Part of a small language model's weights: attention and MLP in parallel, 16533 steps.
MLP neurons of a small language model. Each row is named by its layer, matrix (gate and up: input weights) and neuron, and shows model dimensions 32-159. Each number is 200 + 30 x the weight over its row's rms, rounded and kept within 0 to 999. A neuron's up and down rows have the sign that makes its largest values positive.
After each neuron's rows, "fires after" lists the tokens most often just before its 100 highest values on Wikipedia text that the model never trained on.

L2.gate239,186,240,223,194,168,247,214,202,257,183,158,177,199,165,166,161,151,220,206,180,191,209,196,216,248,138,183,233,225,234,219,150,198,189,203,198,222,162,184,190,235,176,185,177,213,175,195,192,172,244,252,223,189,191,224,181,117,227,216,222,174,191,153,231,199,207,190,216,144,203,172,206,155,210,225,217,196,221,154,191,189,148,199,251,195,252,228,235,170,175,210,202,191,223,189,210,236,196,162,210,215,226,238,253,230,254,208,211,237,155,170,230,181,256,249,182,210,208,190,185,200,138,211,121,193,197,225,175
L2.up239,205,257,235,224,213,225,190,180,219,209,186,215,216,229,191,205,241,201,225,160,220,152,228,179,253,204,183,220,185,189,183,210,194,171,182,191,214,243,231,233,211,173,216,210,174,212,223,224,161,162,244,196,196,161,207,192,222,160,275,182,133,239,189,236,185,138,176,202,208,221,153,252,259,210,158,212,200,202,211,125,208,190,197,147,177,204,212,164,154,169,194,190,179,182,164,218,195,192,179,234,213,198,211,267,233,145,193,215,249,242,207,188,168,155,131,220,197,218,200,238,176,205,234,138,153,186,173,149
fires after: "\n"

L10.gate303,182,238,227,265,181,124,230,213,254,202,212,170,197,230,163,208,210,215,217,196,151,177,225,168,260,209,185,245,210,192,202,169,183,191,162,205,217,229,174,201,227,211,165,183,220,165,193,245,222,204,185,239,199,191,210,227,187,192,194,190,177,209,191,148,184,199,200,206,164,171,192,241,193,216,161,145,190,211,184,195,217,191,210,219,170,231,198,142,200,239,202,243,249,212,219,178,209,226,254,223,184,205,124,138,190,191,209,196,248,188,233,219,118,199,172,237,261,216,219,211,172,259,252,178,234,159,242,277
L10.up303,186,256,240,250,167,241,168,147,211,123,214,207,203,190,220,217,206,187,168,257,184,215,213,199,219,195,187,235,206,192,174,188,178,218,252,201,211,153,190,161,178,278,228,147,144,239,204,211,201,190,148,151,217,235,220,185,232,199,202,161,180,195,191,175,187,176,207,185,213,194,208,217,134,220,175,203,206,155,211,247,173,216,206,239,136,226,204,233,232,203,206,181,239,190,211,145,222,230,229,143,195,195,221,215,142,169,217,174,220,181,151,217,201,211,204,181,203,183,251,201,167,196,180,212,157,175,235,224
fires after: " ", "2", "1", "3"

L2.gate80,216,250,245,233,244,187,213,241,248,266,249,181,213,176,238,229,242,124,204,190,173,275,201,200,236,227,183,203,140,239,232,201,229,201,168,181,206,229,144,251,202,233,209,133,199,189,220,240,203,229,188,227,207,181,165,208,228,199,211,178,276,211,254,204,185,197,226,209,221,207,243,219,201,194,170,195,213,185,196,197,166,221,170,236,248,183,147,145,195,225,204,217,125,167,184,221,217,247,244,215,191,190,164,163,179,191,218,244,207,193,226,222,179,226,194,190,184,229,241,226,169,208,182,242,255,239,227,224
L2.up80,178,200,213,213,185,231,249,247,181,220,241,205,193,207,239,241,257,188,211,249,178,225,216,235,209,175,211,231,208,220,251,213,191,203,229,204,191,183,226,224,184,187,176,147,251,157,195,196,227,237,133,184,230,239,182,189,212,218,206,215,177,266,207,195,168,210,154,259,214,201,231,197,170,237,184,229,210,238,227,212,239,174,166,169,197,267,193,193,216,220,217,174,253,208,232,186,236,230,176,217,188,190,160,214,204,204,159,238,191,192,183,162,206,240,174,171,223,268,233,232,217,214,218,204,192,194,287,171
fires after: " |", "1"

L10.gate44,223,222,203,218,193,212,227,235,259,203,193,191,213,171,165,178,186,200,124,219,187,266,166,218,188,227,247,270,206,171,173,178,184,203,192,194,167,157,192,210,160,197,216,214,208,181,172,168,214,217,180,231,194,247,213,229,137,220,235,199,209,170,125,158,227,172,173,205,174,176,188,237,187,198,205,196,248,183,228,191,169,160,207,219,169,141,165,243,249,211,247,166,194,220,209,157,204,218,218,221,196,182,171,250,215,192,224,241,197,211,225,228,153,183,174,184,210,238,217,229,248,201,228,184,192,203,222,234
L10.up44,210,253,221,202,179,230,173,226,235,207,160,217,205,162,179,195,228,159,265,195,219,160,229,183,223,205,180,204,137,180,164,175,192,218,243,151,156,198,172,178,218,195,123,209,174,180,202,191,191,192,227,221,216,220,174,172,214,203,263,205,229,218,193,185,159,261,199,238,213,157,261,174,209,238,190,189,249,204,161,244,199,158,194,231,167,180,263,129,209,189,183,201,190,131,189,236,232,202,201,187,216,180,180,176,184,262,219,222,181,199,194,228,176,187,206,159,195,211,236,178,188,191,246,185,146,203,189,218
fires after: "2", " ", "\n", " (", "-"

L6.gate1,155,188,227,217,222,213,167,239,228,237,171,152,140,248,183,208,234,218,193,182,209,268,257,154,249,212,175,208,230,193,185,234,240,181,149,199,171,174,139,230,182,213,240,188,227,253,232,264,154,230,181,137,207,217,203,190,180,174,209,180,265,198,191,239,189,238,177,228,207,218,228,182,225,218,178,243,197,189,179,210,186,229,210,224,220,192,146,175,193,225,191,202,207,165,170,278,181,161,179,208,195,181,214,225,247,190,197,223,222,214,159,215,216,179,217,180,217,175,208,242,202,185,229,219,239,160,216,242
L6.up1,195,202,220,170,250,232,178,207,268,210,228,158,217,203,285,151,192,178,194,204,224,183,223,226,210,141,219,250,211,233,276,241,218,190,191,160,200,194,154,259,228,221,197,198,218,238,195,189,129,233,220,173,228,221,215,248,171,203,212,228,218,176,217,189,202,177,133,178,184,214,164,215,183,181,205,241,220,155,218,173,202,254,135,264,220,197,250,185,181,228,189,198,171,191,176,228,194,198,167,186,191,188,197,171,185,208,195,194,204,210,198,199,215,199,211,245,197,212,224,204,166,184,194,218,227,254,197,193
fires after: " |"

L5.gate64,174,204,200,231,251,162,177,209,200,156,210,189,186,240,201,233,134,177,214,198,192,194,199,175,128,179,155,140,201,181,201,260,212,242,258,210,228,219,164,178,197,174,200,201,149,178,195,191,194,240,196,227,242,261,211,193,168,177,174,220,174,192,170,246,189,251,196,173,210,120,196,238,243,226,148,261,205,213,199,212,190,197,196,218,232,132,164,223,190,199,192,178,239,210,170,199,168,199,249,223,221,227,158,180,194,206,179,196,169,209,169,206,180,118,179,204,236,180,180,201,159,147,212,183,202,183,210,154
L5.up64,169,214,218,273,184,182,122,138,183,216,193,205,170,199,189,180,183,174,222,197,209,239,222,163,187,219,161,212,179,241,164,158,172,194,188,186,251,164,230,176,194,216,185,179,225,242,184,228,211,216,163,246,198,187,168,149,207,229,236,161,206,187,186,210,230,167,241,219,214,178,216,195,239,209,214,182,287,220,161,198,203,178,185,226,180,155,181,139,194,149,223,226,206,247,189,191,169,178,197,224,247,178,182,150,207,202,186,197,232,206,141,175,205,181,213,195,148,194,202,257,211,225,231,144,203,236,207,201
fires after: " in", " the", " In", ",", " De", " to"

L2.gate58,232,198,204,219,160,206,173,255,220,151,189,155,213,187,208,215,201,219,243,191,239,228,200,162,237,188,153,178,216,190,146,168,201,159,245,177,193,188,258,196,275,234,244,229,183,264,225,237,144,182,154,200,239,174,177,205,172,182,229,231,179,184,202,236,197,194,170,207,203,184,206,188,231,201,271,259,216,165,209,179,164,215,176,208,158,207,205,193,152,182,155,205,191,171,174,225,195,176,171,178,175,158,253,195,246,279,202,218,231,151,186,205,210,203,238,264,222,194,242,200,223,139,149,157,216,185,199,159
L2.up58,197,187,207,249,165,235,145,202,236,182,136,193,156,216,207,208,223,212,204,143,241,190,174,207,222,180,146,220,245,202,189,237,207,176,251,176,208,213,209,184,231,220,154,199,198,232,203,246,162,195,176,227,217,203,148,226,230,218,248,224,183,220,155,172,209,225,199,227,205,185,216,188,262,231,248,213,243,171,203,163,182,185,222,194,198,198,178,221,145,159,228,144,217,144,143,199,188,178,192,190,187,195,229,171,240,233,264,157,236,164,111,247,196,167,217,241,262,225,209,169,233,149,189,181,198,207,226,166
fires after: "\n"

L5.gate151,220,143,178,115,183,174,232,195,190,157,178,193,187,198,146,174,229,211,223,185,181,141,218,247,214,186,227,169,205,193,191,190,245,254,169,239,211,174,159,185,257,188,190,148,168,220,243,221,192,246,199,169,215,199,197,218,183,240,205,186,241,169,205,255,200,169,189,191,166,230,189,175,217,221,175,197,202,231,193,208,215,224,210,220,222,220,220,210,123,176,232,187,145,242,176,193,191,171,202,189,238,232,215,193,187,183,173,199,181,150,221,229,259,222,185,183,181,282,158,259,216,192,191,234,224,188,186,183
L5.up151,207,187,287,224,203,231,253,222,189,201,197,255,221,180,145,160,195,148,197,171,197,167,208,265,212,174,209,196,253,167,176,244,158,221,207,162,178,156,205,223,222,216,205,245,236,231,235,232,154,153,194,207,191,198,193,197,192,198,229,177,136,183,226,202,223,169,204,175,192,209,192,189,232,209,158,203,228,277,205,205,164,185,205,227,176,205,161,215,228,169,225,187,210,194,222,238,199,180,183,189,196,208,178,193,177,174,137,217,193,155,222,240,223,221,198,216,170,246,184,206,178,221,165,137,201,196,169,168
fires after: "\n", " Website", "s", " by", " Built"

L6.gate115,186,207,183,186,213,238,160,189,234,188,250,199,245,208,254,187,232,151,205,174,210,193,172,180,236,164,189,167,210,222,176,144,178,235,199,211,197,202,177,179,313,201,180,169,199,198,227,234,225,195,242,254,179,177,207,177,162,211,270,180,255,214,144,176,113,214,189,180,155,171,181,196,208,240,176,194,149,233,190,162,236,200,179,171,201,207,221,166,199,203,217,155,183,188,186,203,143,213,232,161,132,227,211,212,249,223,216,171,232,219,196,188,207,207,180,185,191,185,208,141,193,215,217,179,177,231,173,219
L6.up115,203,212,178,198,248,255,157,284,179,171,180,221,181,203,265,188,241,158,196,269,215,138,215,163,174,153,224,167,197,157,204,232,194,197,231,251,174,198,215,185,174,213,206,192,196,198,177,211,236,205,171,200,234,186,166,212,202,210,194,191,155,208,210,220,138,238,211,186,229,171,156,232,171,196,198,190,202,176,168,279,212,193,197,204,205,167,170,178,194,143,257,190,183,204,257,168,230,276,227,210,166,153,239,253,162,190,133,250,191,189,157,175,205,172,190,184,197,229,236,193,214,205,206,200,196,222,188,215
fires after: " |", " Total", "|", " Mon", " Bronze"

L6.gate183,178,231,201,184,197,195,235,217,238,172,212,186,219,203,185,195,253,187,232,191,172,181,228,207,248,181,174,202,257,162,222,254,184,225,203,215,186,193,208,141,227,210,179,151,177,197,241,218,207,240,201,197,227,192,236,221,218,211,220,186,174,223,137,213,185,237,185,225,237,112,145,222,234,196,196,205,169,179,190,198,227,159,216,246,183,202,191,205,222,222,209,215,229,204,221,195,207,234,227,185,186,207,210,195,176,185,214,201,231,199,155,283,183,202,207,226,216,235,222,141,186,147,212,172,240,181,174,204
L6.up183,133,197,147,203,214,169,208,185,161,225,214,244,165,189,220,226,184,134,191,205,180,141,182,180,226,143,205,234,160,195,227,170,158,211,203,220,217,215,169,230,220,179,198,219,222,166,183,203,232,205,198,174,175,202,221,292,201,194,218,213,186,157,163,224,205,198,173,210,212,176,227,208,179,256,228,200,217,179,193,202,178,182,152,224,215,162,224,233,242,197,188,250,189,227,295,166,212,170,169,225,216,210,188,199,165,175,227,216,216,232,206,137,204,109,219,160,235,205,192,218,162,172,191,173,181,187,203,190
fires after: " in", " a", ",", " p", " A", " In"

L7.gate263,239,227,243,196,187,173,204,245,232,224,234,225,230,219,164,169,184,162,226,219,248,238,177,213,260,216,215,206,205,166,212,204,233,216,177,181,199,200,181,237,170,168,199,159,261,122,185,271,217,213,181,210,162,213,212,234,177,190,210,238,178,158,267,235,191,220,197,217,179,199,194,182,224,218,162,180,149,241,227,186,211,189,186,176,219,173,208,182,169,222,228,188,243,169,198,197,192,128,225,240,200,185,204,212,208,243,189,231,133,167,234,221,160,190,215,172,184,164,211,191,207,204,214,214,206,193,180,167
L7.up263,163,174,186,204,224,222,256,154,241,249,178,141,237,226,189,223,140,218,258,164,255,160,234,166,133,213,213,192,205,191,169,247,164,200,219,181,191,181,140,163,181,207,237,209,164,177,216,252,186,131,185,241,206,260,203,249,192,193,193,179,241,177,224,243,257,241,178,201,209,237,169,188,189,199,195,236,169,206,162,255,213,176,212,145,214,198,210,186,189,166,198,163,213,199,239,212,218,192,220,227,228,206,192,171,245,209,198,241,220,227,195,215,199,192,213,282,246,230,195,242,178,205,188,166,188,185,196,211
fires after: "."

L5.gate277,195,182,233,233,227,152,213,220,241,192,151,249,188,208,177,215,164,193,191,187,212,210,196,173,225,157,201,252,201,215,228,229,198,154,191,244,171,166,180,178,221,193,198,147,160,158,165,187,187,254,197,194,183,223,190,194,137,185,214,199,226,194,157,194,246,201,208,257,130,238,193,197,242,168,234,125,107,210,182,188,232,235,207,206,220,190,208,178,217,231,202,187,170,221,213,201,181,193,134,226,221,211,175,196,181,184,200,224,187,187,174,176,209,188,174,132,191,199,166,195,184,189,190,183,216,214,205,161
L5.up277,159,172,216,204,171,228,138,254,241,187,210,143,206,156,177,180,228,222,173,176,196,198,199,210,242,190,151,231,190,235,181,192,162,191,217,215,184,226,193,211,119,254,215,207,221,174,133,182,171,198,171,157,178,186,173,197,220,192,250,165,176,191,207,184,218,190,218,224,254,166,173,242,280,164,246,245,150,221,171,224,212,226,237,206,194,145,167,175,207,224,213,170,174,218,165,193,189,150,186,228,206,211,206,162,235,202,165,177,164,216,176,197,215,144,176,189,161,199,142,252,168,217,190,200,203,227,193,205
fires after: "==", "-", "\n", "Early", " "